Part of a small language model's weights.
Size: 11 layers, vocabulary 2048, 6.97M parameters.
Training: a variant of Adam for these matrices, 163M tokens.
MLP neurons of a small language model. Each row is named by its layer, matrix (up: input weights) and neuron, and shows model dimensions 0-127. Each number is 500 + 40 x the weight over its row's rms, rounded and kept within 0 to 999. Numbers have three digits each.
A block is one neuron, or neurons of one layer that tend to fire together. After each block is what it responds to, as a language model described it from the Wikipedia text at the highest values.

L8.up323:521489484451459515519566519530507510554478449568473526481471467420537535511466509437517507543526521447537438513523480542551484507381454523483523454536452534524494508530487543520551578483514532515473475450477492563513496487430544459522453488497555527502506516476447442498530424477471545478584500528577463480432441555444548445495558481488530559436468465513442535495474534524446474537530
L8.up702:546502511512492539603539526588525500449484459496532517471531512515518419498509502510502531536514477535509498405492495513554456475464491638469530474532506500415527499544488507559542491450560509461554510513543448504507485467416556467549494478540541428489504472516461411519560525457510549566510452537501533552478455545439453470473482434514476535496470515517471517487494526518484527561497
L8.up754:546527478486490540563498400455431465488498494538507554496538482496525469506498528567540540501514551469576490411521435465491485443428455480504513455453495535490515462507504501563578500427480503579470531472511501568566535473450550463531480493500486441499514469497500430390549516451548524538467471546507503505484444569475526526512451525510477452561491531522514581472469496499483520444503
L8.up1163:548512536528481463573538543527523524511512523521517529512510386433581417428493528526493465474513566465503527507550505576528522452497496552491450518485449503513498526528497474480547517455419567474476543395547425513438500526485569490574520546518475484487601496432489450497549429509479511485465534531549484474479502550535488498544507481497474478474528498518451426510537483502515505597528
L8.up1167:574520618432474480562486518490496519513445457452467573484555518453545423503430549559508510518481552589486467467524503498493491420434449526511482505553537509464536501557490556523536501460516552519530530517537461469526449509492480473535479502551532515536515471463477452478461483515503527491470537540493508435520459524429458597570515572509503485520414505452483491480503493548459556510517
L8.up1182:470491517436505491526525517514520548424533487515510452501550404511550496489496472474493511525477507455501580466562456561481501540460391574560472500472460521493521493598456467512608499453535516446471476484524491540435465455521486453504462482533434480444539518530525389480456511490524541558536528500455480582461480432470541422565504458501498514487466528506513486515530533540490482505473
L8.up1225:513496489592541454532471560492561518502512441506460533483495536436489432524426546512499510524482533511537546467576513523533465539450403520462527428541477500415481600444567511471504515501503529427496496516508446478475515486456448463531461526525483499559503561395492517499552447460595500550430459534472509520460441561553520482477436553548452512521508523494455503479554521466531559533521
L8.up1233:546531567510513467497480442586526533409469494536486530502565508519519414463478595462567497504433530522468470457615565551493480455568531520524511450547557477469523450512502531577508534474539514464533445499473434495501428475533504494551505539512454526550485520386453426525476485443488524540439493521571433476477433481493485542458518444478484525501450498488459479478529478536468534538517
Description: Second or later pieces that complete a predictable word, fixed name or multi-byte character, e.g. States after United, South after New, ish in Bishop, an in African.

L5.up26:510496462462507471532512510439502458492458516579461508511548504418481544568449572521513537546469472567506560455565512533524454510433483498497486407566557525461519457548495508514574498496429437478508510484455449467496522543454498517500504521555570478513467534498458510536439478467475479524488501577509528463532493496484531516528536446569472507569483423509448465545491534528458484519571
L5.up302:500483513553545444525513537500556512377518497520489513506593507441474526504499546498516498571517528506462518449545464584543533494493486498509513470499517545486448511508407521476546494462475512456438530488444450488459434517523519523494545532522552400462501484489582445552557468452528506528467444519487496475568462536512479487510446492555493523493469442541481458531543528538446515538543
L5.up481:483493551480490504540555491506449530452431543581475492536527473445551569465477530486529492521477481505577558466480488497449514436465519552522499459479509556481429466539501499480518480507465496475545536484547470497500539515517523527542480484545547419449572432509463468486560522453522502482518493559473401444469460428591523460557516474521446485572478474507565520583470528515493580466463
L5.up706:473485508491466491557572516526558529491575518524468497518517553461491505505542528463534526471468533460487592528476499543495499436463447496469483501532531510471537446493518429503531492528394525511511572357511503535500550515501487464540527473525495449470525470500530421480607503477500573496477492550548444549558471520463470468459520569508485562490490490510492475559448536606411515547531
Description: Nouns right after "the" naming an institution or place already in context (the state's, the city's, the town, the band), plus word-ending pieces after a split first letter (m-ale, t-ake, go-al).

L5.up239:552517472476543486507467386495455486483485400481551542498542530529471472524492455491420464493473524540586556465464549502531508531483421568532583510442503580534509555479492535497549526469461538481516533501563489512466538464558441592533514530490509528515556482521489414513489510485454501500458490590520446525474473478467497530518478508537451523505463499467463484552454519542536501531528
L5.up314:474493520476494493564451487510507455459458494435600526443498505479560432472563502493532449496472499579579588446451482513507472529493466531529503492448457576499471573440503493468449505555529539511476602520550450415483509553480549564548506501489510523568552482496447489515511550476516445484484461538456491569477509494488572522527470511542459583470446538470572504528466464535501470548512
L5.up369:500546470390454476654568451473482425451455495494525518498520520508525472524526481477506474503456454576503519471502482504498558508439426543519517499478417574511537575514578510497566557473527496548512544438555467418476489533502476500514477565489516531566566497481493380479455494519512455476493457544474498580523449492494489480506473493461483563483539523469539530512507457491532479563496
L5.up1026:556461454490611485542506431507544442522504484425505583502565474509525450551439477516486452498463485540572596535458554512527585564517453542582522512533476552480537562411481502499609534468441479513516533473540461518523510490488475504478551518472516507496537528504449372496503511523511502497476506570467445521477477503481510418502478488517504553505489514464457474517421494565527485486493
Description: Fires on the token that closes a paragraph, sentence or list entry, mostly period plus blank line, also table pipes and list dashes, e.g. "valued at around $200 million.", "| Record low".

L8.up371:570468478505462575490551507528557438469512458545476508475503461510428544397505465488504506483457507548516512464551466497468480507519531554510447484540538590445483530568449506516638591453467508500426523466467450483491468438485472494538467559538464450500480542421527503516476498485491531437474497528476500589460482521518558482493534482508488585524491522485448482582503490508471487485524
L8.up376:539490550482472454417508551465517530494496457523496473448546454420487531520549545571536533513533489476520484484533469447477496435569554549488519452465481540494457501581501478485583493526473539488524433436521479441515482471540528525594547528494550500511495556483618422522535460471499550507457489460524451462487483453533511491507560536573477544453448506439521491465514511500543500465444
L8.up425:559505498477530546489526508507506410502477470454492547479470409575485519465466497525512426583472473441430512494496506464498514455532498494448432498482514576484575551451451472570538508503474528505500447465459532464491486501577473513479478554511541461547482464422538515438467441500511459451534469561464499572490523497498555465458483484477499486517529593472506505513419548510505558422555
L8.up714:524537555447569390480503475455570529469491535418508486462525417516566469492508501529508495496470559557424522484543528506467578525547483537466530529519500458504485442533559481478562547466512505486464513502501479394492483501532458487478515550487539474626515544442524448458559512467482488501502531551541559548437457409509509539526442470557427519586451566467511518535533490437483544553446
L8.up861:523477608483485511463414565463482490522576509545526526486516431556526453454441511509579464596499503505462524516548454538516540512523447484406494498521477490446475516517491530491526468470535484557542471480534473410467493475447527519529517495463531426497529523433509421424505487525488527497477472547481457537452488551534522439509430471484490519539470539468512516487494465482441535530562
L8.up1012:572515485477500457518497514473548481516541419560488508477479465494504520426459490566483499537470532545501501521541528542567525461481536512508431448503585606502506504436459466547536442555522507521469489451563504512498475472483443474493485531450473470540541493443535536438449389510447483510446530509617486474489520526478553518527544564469390554549508533470386518550509471479470516470542
L8.up1166:445512501460499445520499536502489478568502459498531513552551424432563463553400587524558461540448518512490533514529564469469562524486484536522460465481508416501529532539546494496560528530506499457492471524501510497544438526496513508507445549459491415569518482565480489427500488461458506493412472535461556439496492536498524523524448530541451555506497525503520585474506537453498559514516
L8.up1261:553541488491477485503508461545499475431466479591511505537470476468491524475405498496522519569417509533503455444479464429527504505455524500485493487568565582476539523482470513491523459448523500558527459544521490493544498491483552531494481546576527430508502513438363472405450443497439496466529454533441494541440472523504539437509449565545543528483446512534553501546517567541488546549537
Description: Pipe or semicolon separators after a number or short value mid-row in stats tables (e.g. 100.00 |, CHL |), plus "of" after "one" and mid-word pieces like R-ail-road.

L2.up413:563590518447495411467488466632563438484594555588467494536528497456512524549511520465548432540532530462509500567548494467541513457521556575501486474481477552504501478461467519500593436522501500487527487414532514480472455452604528482465544578504486471472562517473523471507505473463522542529423475485532481536474475453497466450537524470520524533442508555490509489524523479568490487513475
L2.up1225:495531531506523426456461452625481527508530526562509512504498548437506463541488495422528477550505589519487497546521477495601484443425522564530463507406466539502554502435435507499529574458490561496508554430515480465481461430516479490490514550535487506513547533473521504545488526492516419498448424509501532540441439511487518490483514453518475517534519496493527515422533425540503457492468
Description: Suffix pieces completing a descriptor before a noun (profess-ional, young-est, crim-inal), modifiers like film, original, American, and first-name fragments such as Nic.

L5.up386:586498513469511501513493522570543517381512513456447527451508491484518503407478511449535451426529561445471529496546462520555576508464540472457527501512515585465427518540476528523552545469445464463522474498477490525436564416509455462537459531546496465533461492480461497508583461459470554462462500495455482451506506475537488516484422523586478499494503527489455545508503471485529535563543
L5.up539:603514496470515452487498519563504483515474468572442501504549508463533516443511531486541490514538525505494489457538510595551525488474529541505512460578481557478560460542493545576609430445488500416470561565506488537487546501503463444511411514526488461527480489502431482452531522488540442504473481525468471549534451469457474451530495453543495502503543528465508525429472411546526491530556
L5.up684:535552497472429507543494467515501534476484429476529546468527490555512467483453497451518512521483586486542538473517459557488465539479489487454537511493510467444509539565499510561575463505470505440522536629586485483441470467567426483511496511526425434556515470495528492414539496500550478491473476548420492487432420437501505475484406560557505507517494529536483494458510491473530478458511
L5.up858:506535489498458469495588500563494477508503530534474471439561461532526479411532499533493525492433548488500503576533578541555599465466514503475415468497492610464493385558464486534523504475467517502459523475522536481543477470553440456563510491502460510554465521457430463489558450452478530460499539531466489510472534593444525561493521437497488486436531560506494479483516511559490542545471
Description: Short word-piece right after an initial capital letter, splitting a name or word, especially "ill" in Bill, also Wall, Mill, Midlothian, Baltic, From.

L8.up50:512499428562527565497503480581537468499524448496465461438563496502508521491470573558514452550477531521493502494496516472450463460481455524532595531481460413578452516516441481506520555504502531499467462502506502523513432423523501516547567586578514461455477533445541483533455491512495469424489530482483437524531480550497522524451494514481509523521526435525525542535478488496497483522522
L8.up421:490494549439587541537493510511551461474475492403500397456562496474528476509489518530511538535490472506475583495551487534487470420449478578458508510500455548531443461616469433576561454492525514469541519471528503486476463452456511464581475484512500485452522534532471494472550520490514467515474493456463453453550450449558450519511498527550506524492490490475554523568567475457513550581538
L8.up517:523481439474514505499451517521527454428482472510409523518501546496520424545525500477498507550454490533534545459535498570489491521495495527431521526502504526467461505566497505514567509457454520480485491525525478490459464535541459461566553460562467475516524511568485491507527594535397554507514511463489495506495443502534530523512454553608478478486472440463441500546533458565526516611569
L8.up661:532589507523500465469461487545497446468442543535451550524482573486548479549464504488491481556526520498565539500506522452473433493427455530493544496491483472393449438463506497520499504514531442548515501473517525464425488447516588549564582437467502464507548528517498469465585550469469406471497464515451501475499524482489499486436532522565455596522496523478511516534496520544490506474476
L8.up895:503541525450481532610514486488595461573511516480462476512518540492567542523489529554575498513476529413465557422519478509508546428457545505476606505450532466482446529494468486529527542473454526526511487426504461527469496457490517451499463575496524450426480495511532509449532442511465526461521480481501439486530478485451546568471499595470470509543478511494509471472419455519517509545555
L8.up933:529537534516575537556486478515504526530455522393490537524473541489515486474473457524513466514435459496462571457553381571476499498520474534483484487435499497460411544608463541454528524484545450512481520529576526535396499517510508487540507488569597473479489468508502467521527519489484411552518496515509452487543473529449528511476546415569474509559496497482580482479469519492534514518535
L8.up1030:541462494464481507526504475508485497540556588490465502469562461530527447513513503510510551565487422491481540484496485464459424495449513563443464457571462487479492428611554508458488526489538470501466528488501469491463455531456455469585507565507475448506542535445439472462527491513501492441547505493484480475482482495509588443560470514543480485538507555461526523532506450471543562626494
L8.up1226:556559436478572499551447553546540481463524548429506517511498508544507487567505493516508475446507469548429533565586560497558473518428547521536536500523476553521516474447478495480511443487521535468529528464471549537444532497508473456527566503461484583443544468506463492551436549478528462489513439450506451435472413511474501431463434555507450542449468517492494538520497497570465546537598
Description: Mostly the second piece of short name abbreviations and titles, like the r in Jr. and s in Mrs, plus possessive 's after names; weaker on mid-word fragments (m-ag-nitude, C-ate-gories).

L5.up769:530446568467515548495504474420465448449466454528426469412559526465471504471523509522510414510474543488571551547524497516439452515460457517534474557448400530506413489481489525526440556500469463482471523499540484523456510516543438454498478465537475512552566480481438471549496554529463460499428508525552450547519492511494583501506508504551465521533478499443565474541544506578511506521436
L5.up911:502535469419523503577545485432466471505486512489476458452500515558500445503487488531473440481412584584569510442506523546490472505485472506558486575494476520559505518545550466512531494458491523475501614499495471461500523441566548505477545581513510497472506517448479424551504543517479454501513438473431474521495495561474494427467524483527442574483489519490540486550550505545539443568497
L5.up1004:541536498455473520489496446565480493463451496508541618510500497465483477566513500468476431582444482480553571552478502488600460518538461559470491529458550475497506531503522555490564545449523489469499513458542482448434482506485471556471519566504484506539552474448497486458504531515490435449457465518519524528428470437476509514484487506456477521526493437484547532543485456539465509492544
L5.up1105:530503463476529505494537480461467488469485471554504568471588485495476515552466505549492432476466550514518548482537497521491558489496460582531504511546542552552515516508586537441558559414495513394522494430461423485450456541417378509488535574497550553473457463487490434486493496545469466470465506538460481522448467507470507485463472588549462467504491504437483508496477463542571499526567
Description: Sentence-final periods and double line breaks that close a Wikipedia paragraph, often right before a new section heading or paragraph.

L2.up386:553524469414502433463594418542542471484488483512487460478533504513497482483442575489561567547467508512467505487542521430553523471520455534421460486453574487457508442548502543542532505429498450521567477499544425450461536552505492493533526538556489497576538526414487463557567457513499464448482485541517564497482468502512507505494493392474475440491514529494535465552585485546494533520450
L2.up794:483525498380490454468526473535568447528480508451484499465567450569483527506501567559556490502479558529514484442555519499499501506526412539498517493552532486505553422512509487561523482480466478485516499534557484474457568486506504435552497539488417448571545488491478505480543483519421537426483486533547543489496476482513519492502420446504434493530469539482478496564586487527506602485546
Description: En dashes between numbers in match scores and ranges (1–0, 2–3, places 1–6), plus pipe cell separators and |---| rows in wiki tables.

L8.up211:582483517472463496540442530505532366481460404562525486432478601596522477466453498446532526445461515527478527515530512529465525433468447538520516497498469499457542552531514486503533538402467529526435556431495511497553547534506437550532487502595482484519495518449465498492507554464448513489466449521531491547501484542435494527533435538509530520495505478447461474494557459570533459575538
L8.up316:506476493440473478501500551474542494497486534525510557480431481551511528509379553568514529548514441480523537498414478528452507517440568496472490482577491513468497540583530526507553509429461529548506496530495452523533511446507501483544508485514530530501497478444460481449512535464468440480425545494511511513457478586464503507531546493536423423434461569445495427471500558511570513459525
L8.up318:554514509393574514520518550482522438436475501519504614470504577489569505569505499462502518501549561532466499441481506503454504451510503490545506456586448518531562552528574478545593463435507524580482486515541519482549523483524485514488573584547528464515480456462494534458502480510507478440509424458474440540455476550398458477527495513506526489524487552480466457478430520490473519494500
L8.up388:524546443465491474505452475515446485461511496454541578502489580554503453460573512477501453505503479493542502461463553498561600494456445497486525505461454519398521560493465504468570560434542514491521515468552504472564496466500449523557514485542531500575514467526456487461448494514471501515472537628477503626428425539495544561556520506462480478518450490523489491560486525500538516529468
L8.up581:461543508526525484540527484508460452424444499497507528494458496550469465479520520601502506513563523459484515500483474501423529468544594563432524464514476507526551485530468516532511521459502573495433558463584484462466474481471483477416529500479522498530486526492495437471490520448536551459510409559481518552479512472493407442471553576540504462440443511500502480491459461463540550558578
L8.up666:474541485466484499488434547491441476476498467516491630498451500493551402608495510474528483496542518537438497517537469511479561512452541520509494488523478514399485620543511526453529514455477552490517472504587505465514505518497443451504483499527496452577482469512472517499517521466540548475463487569510504539466461512479510561526526531595497454543484444466562461382487466503521474481423
L8.up986:482552597495538507527461428450503526477459493516460512532572543466483547476474520523492398501445480487498525444443458487487513516464475477489523508479474540517538563489522576515494516473475511522442519494602466473555489411559506546487478492508484506526473559508530515513516509496480479483421460477524490505526504495500571536522547548500422509571433491412546504524484556508471539475434
L8.up1008:482520543463514452493448504510506542473446541471505501447512562407530471506517493526501421618527479529528554444504402448488558448516540478450571497459492406445533576537452549547533528510454539567458495468517454470529503483492549513469505520470492440552508539473438487454482472451545474486453491573486500499532484543512522519487508598549498534479472516470529441491526504400519537557477
Description: Function words opening the next clause in Wikipedia census paragraphs (The racial makeup, at an average, with no spouse), plus the % column in election-results tables.

L8.up119:492575478483494481492568434488475510530488540534481516472431450486510485521547500452514478506489458501549515515540511453519478477546501523536493495521470578448465433553462491457518412514539444508503521541517509483462519447531538519524589542463535435516581472522485466512482557462516470471457512529439422520504471467526500543480454455514544601552469464478553488558467534573502521525532
L8.up134:520563473475445496465506453508572468546475508611523471532542528544486500434498432549496502510474499417551556487509490476467425560500503559454528443454441458446464520475501504559518526498524467465496512491550427511484481461552513453565516515471502519498568540410478533474516463486483504502528433550485457493620510533542476540476506461484489526483489429468498470542534554567536499478474
L8.up149:526562544489490425465498498537604520536536462499522484568475506437479497466466467446475589550482455483546537497524515522494456549453511538509456496477415509455551554446518483555534480534486550485496529437515513525517489455489449498549497582486506488538553560529480547533473481468478506511545524562466410504515503513570547509486558530587464455523444459512505486589498460493487531484499
L8.up383:523458574568526574483505461554551590441513472469518443476526481482499490435546535526551538506534551464525448533498487483463510423489451559531476490502619538473472465580567474496539500522506513499455539538540437507477496432470474503558468542524469517487519464393505505449556562473536439498485434539451454505527471495482526511557488524495502533507463500525510491539485502496387504501482
L8.up514:520534526478472541530483497504548459528479434504524511545521544525463447514486433473491561440514494465546526570421478515465516493489492549499484462493564469538540580518453547460565517563494525528448473497511505476531508468524543474523453517466456464518582565436513456504556490448494501496589457528518421572431471483478560440534470560543426553497499495483474462499514472603534492528551
L8.up801:530527523504411479463487422474594486516492460566534537505482459436517509432569479493501489529494514450496545448571487563466480487485494548496507500473440464510515436500484440467506496533487502560546493469456512536398582457494471490594502504491560494582520482506473476511486455480514558428557497465503538477475431515441493526464440456466501541493483479482524570528536522505438572464481
L8.up942:548544506522500550453511540494503454483460434515476527452532504515505573509489544480562492530502521461537456475485473535487474460501560568554414486482547544469483522541491465516530512526486525431453559467506558527492484503461430463497517556442437515416528538417581554514490541474510482463480451531484429523502429489442525498487515563489474495515489443433478452574531528490518458533505
L8.up1245:491469488478535524418493503547573488481517495529450420458460452509476520430481525414535533476513420485518533516473524545487415508466496521469526500539522543466521492515451453573507567547539479482426516510474526544498525458529500489435476446508457530548559509497507502393490490498420524544439428527534511458551498476476524501479541531492452488483512558430398539558455556501488509493572
Description: Nouns naming the work or group an article is about, right after "the": film, series, album, band, team; also scattered word-piece completions like "mon|th", "c|ell".

L2.up199:504520477494496451425484526531501523550538475496518569449486515523500465477469518487545449569529494450525570461520513472577556496544500535509534483406510514508504440472522613525516547484520543517493534540544513514438439507540535504551532573538505520562548507537453488516576484462509434510490506504533515530460446539486551516403459453469459472465496515500519539473531454503442526450485
L2.up327:553573572431481471465496560464521491518493512512450510435519477513520460503502489494496522557540539462495418466578408515587519482508475607465552465493441473513483456505557535536527499464547532485490581541501538496441464478490530443564555574430452434559555492482430481554548484489453514455521491481541518495469503540522505548517428470487457488426464564493506529433523417536521542531554
Description: Fires on three unrelated groups: byte fragments inside CJK characters in parenthetical Japanese or Chinese names (鈴木 良…), colons after list field labels (Authority:, Postcode district:), and mid-word pieces such as em-pl-oyees or Montr-é-al.

L2.up672:519494524485538502512523457483506465448526512444420523469444516567506492531430523505549446529444572515465581588504465491456539548465483555524494565569517483483458506519517531487550514407431552567497498504474453500455474471493420515547478459570526433513521538457497455496508478486467514497453471538499473499454486454467565570541494418554528542559455546443451465529454535554452478522504
L2.up1044:536498553499558490517512521511500518466485448495490557397539577499525457490475556545536440559498520567463547509483520430504525504443439476533509487486552424424516454519502549523518564465467515542480550548463440500420544531482457538486490471562535504527523494499501487468534508471576468502433500533421517528506519488435516517497507468613474504580449485409545477527529531517483522444549
Description: Function words or commas right after a number, mostly "of" after a percentage in census demographics (26.0% of households), also commas after dates (In January 1993,).

L5.up115:555526448408555460447505511483561491474502457517454461444471533457525523553477533545506518589567477436466544511510482542461473457493495465505527553582555484425505499526481545576543496483485510502504534485485493489418498488570478482543491548563469525489567474464540493512508461482510471479514513532476376564531486433509496463491516528582484535477513469519484481542453532497483538577564
L5.up343:531536525418524487536445461380434439464486439522438554468530528498439467546473552557552525541538524500463579480518461506526520526463480497450589461585536502477520493556492468586503477495476520473507563463484508542509437517502468480565514485528476454476523493486522497530561552477445513508468510566452476526491498563525523505507523553535452493514503559528451448523525471494487540568513
L5.up745:538525466440493493476542564428447497472478541591403508507514421495540500530481518453522448547511491527472487483522527509590566541447572524489438556508543582465451477530459525561492533466429514539511508489533439521447497482473436502513486511523514473480502446488494505525509518514478459437437466516431503517483478442475510506511517501539512507458513439486515438580515441475533481531505
L5.up1144:466541457505508558575519426455479448522420590496485573462515533467529514481493496508543533578457502481471557489477575469524497417480544463491538457467524495471514499549481546484504500535454529516481520483451496486470562526457488539557519537580543478525512506469513475582469485505536496484481474508497441547546485528439524524446515560569450496471450486511495409502481521500543520537593
Description: Second word piece right after a word-initial M or m, strongest for the "r" in Mr./Mrs. titles, also memoir, Medal, Maggio.

L2.up244:520530450479498530441508508525585525536521535437483368472462592514480531506519462532461491492469508481496535555584470501496453471478518534450441575493515558527535463523526474542479495504523543501512487492488533503440430510509557538592475484473498483497497572405511436544534415511461536503519482481551450561465480509480513476449513553494479509554540548514534505436524503534485537491501
L2.up1263:585577464489522491518535414514500482469469490496517485483599542484465457513509518467496462526536430456467484478528483467459535536459475580526469553411455548507516465498528486447480508468565524569482487451514527518422542491479519488552542445501613429513550509507526430561540488488489496463476458497559454526511491478519504501542600444540439539499467517475507493492521527593487557500480
Description: Fires on the possessive 's after a named owner, such as Bennett's boss, Hellion's demo, the town's inhabitants; more weakly on possessive their and its.

L8.up126:481493484523502505545457415439448486466523476493522562499506523568526503521412526484480480505455475531494539442479476564538480544502404576500583527445476507510550469513511511491545558477549522524485534455532429512425476443548484566491534449428490576567531496504432493592542511537473448501471519514509458474538462536523529449448502530477467467444470481490478528551527537538570546499514
L8.up206:576539551494429417471493437493524507484429535531540528510504563492556497451498466550528467435511440509494524516471467494555511514553424517493536529526555510430522569407537554501476507469425531478512578462484496479506540443555467520532472448507513494506510470430474486551486447471537448440570513494525522487531522519576516439524512483518532478514457470491505496499490459553504527487533
L8.up222:437539539450414515563439434447487481471476481472523506403493569569573487555483568474540458499429463583533557464444467476455448505502427472513542518501466547484500544497509477524505477511508521503496562494496492477507428523519512533514490542547485571510506493449411474538546519501429476436524488571466445507533462515506503465488474543548479490483505498464531445521542519500542469489555
L8.up268:517501457417516457504526465439456509480461573446504578492497603532514461559517494399482477494483493542521536454496552484504529517445429485537499572528488428521513525564518541540549627518466501464554554500515520476468464462526509542494527539478447486520507504474477460582569491519517487468504514584509476489475457518467505493495483498488487482523438556445532474532508495480560483523577
L8.up879:466531514432517498529499405511532486487469448499478527434570556540480484450494515535490550443516497516534490497517501514601534540485404524532453512527550519451450510534523510463513429527508522575467520531518486487505493374512460490472530572425462519520554459496448477530481462547390478453443507499517462498439481624502500476555534524583449501492504552499509545494500504549488498498481
L8.up941:529513486501440480535450439532454485479472494576512487434550516594521542514479529553471424517539444448534499485477515515517563493535493520417459453452513504498510531468529483563400537452538521533547567511505479452464548535499484511563544533467552494574501528522426492549493510465427491399523474467504525503511432594570469511477462515451496563422435568473531546557498475539437515529479
L8.up1206:506486483445495478476515470549573464474507415457502491441493541443575460501498581563528505506479522547509502452411482575411468504452476428519513614552523542507547505473479477513526450522557554545542552464537473442550495509551452552546464494440484543538547507496479470504458426484468497439505502488445461561479453539458436516490492539523428530539460485498470528493542534508503412455470
L8.up1213:511507442533511503519521481441508436425496457528526497386497588487476488442489535553513482525449536514559472483473499628450490459476511531546522523477548513492492506516495495548486523470481509502486512487478447460538520446533477528462533537545502524510427479455541496467572496504465484487515543514485429526500481547436476526385492563506456555554487458466472524615507483527551421507554
Description: Tokens that end a paragraph, table row or list item, mostly a period plus blank line, also leading pipes and list dashes.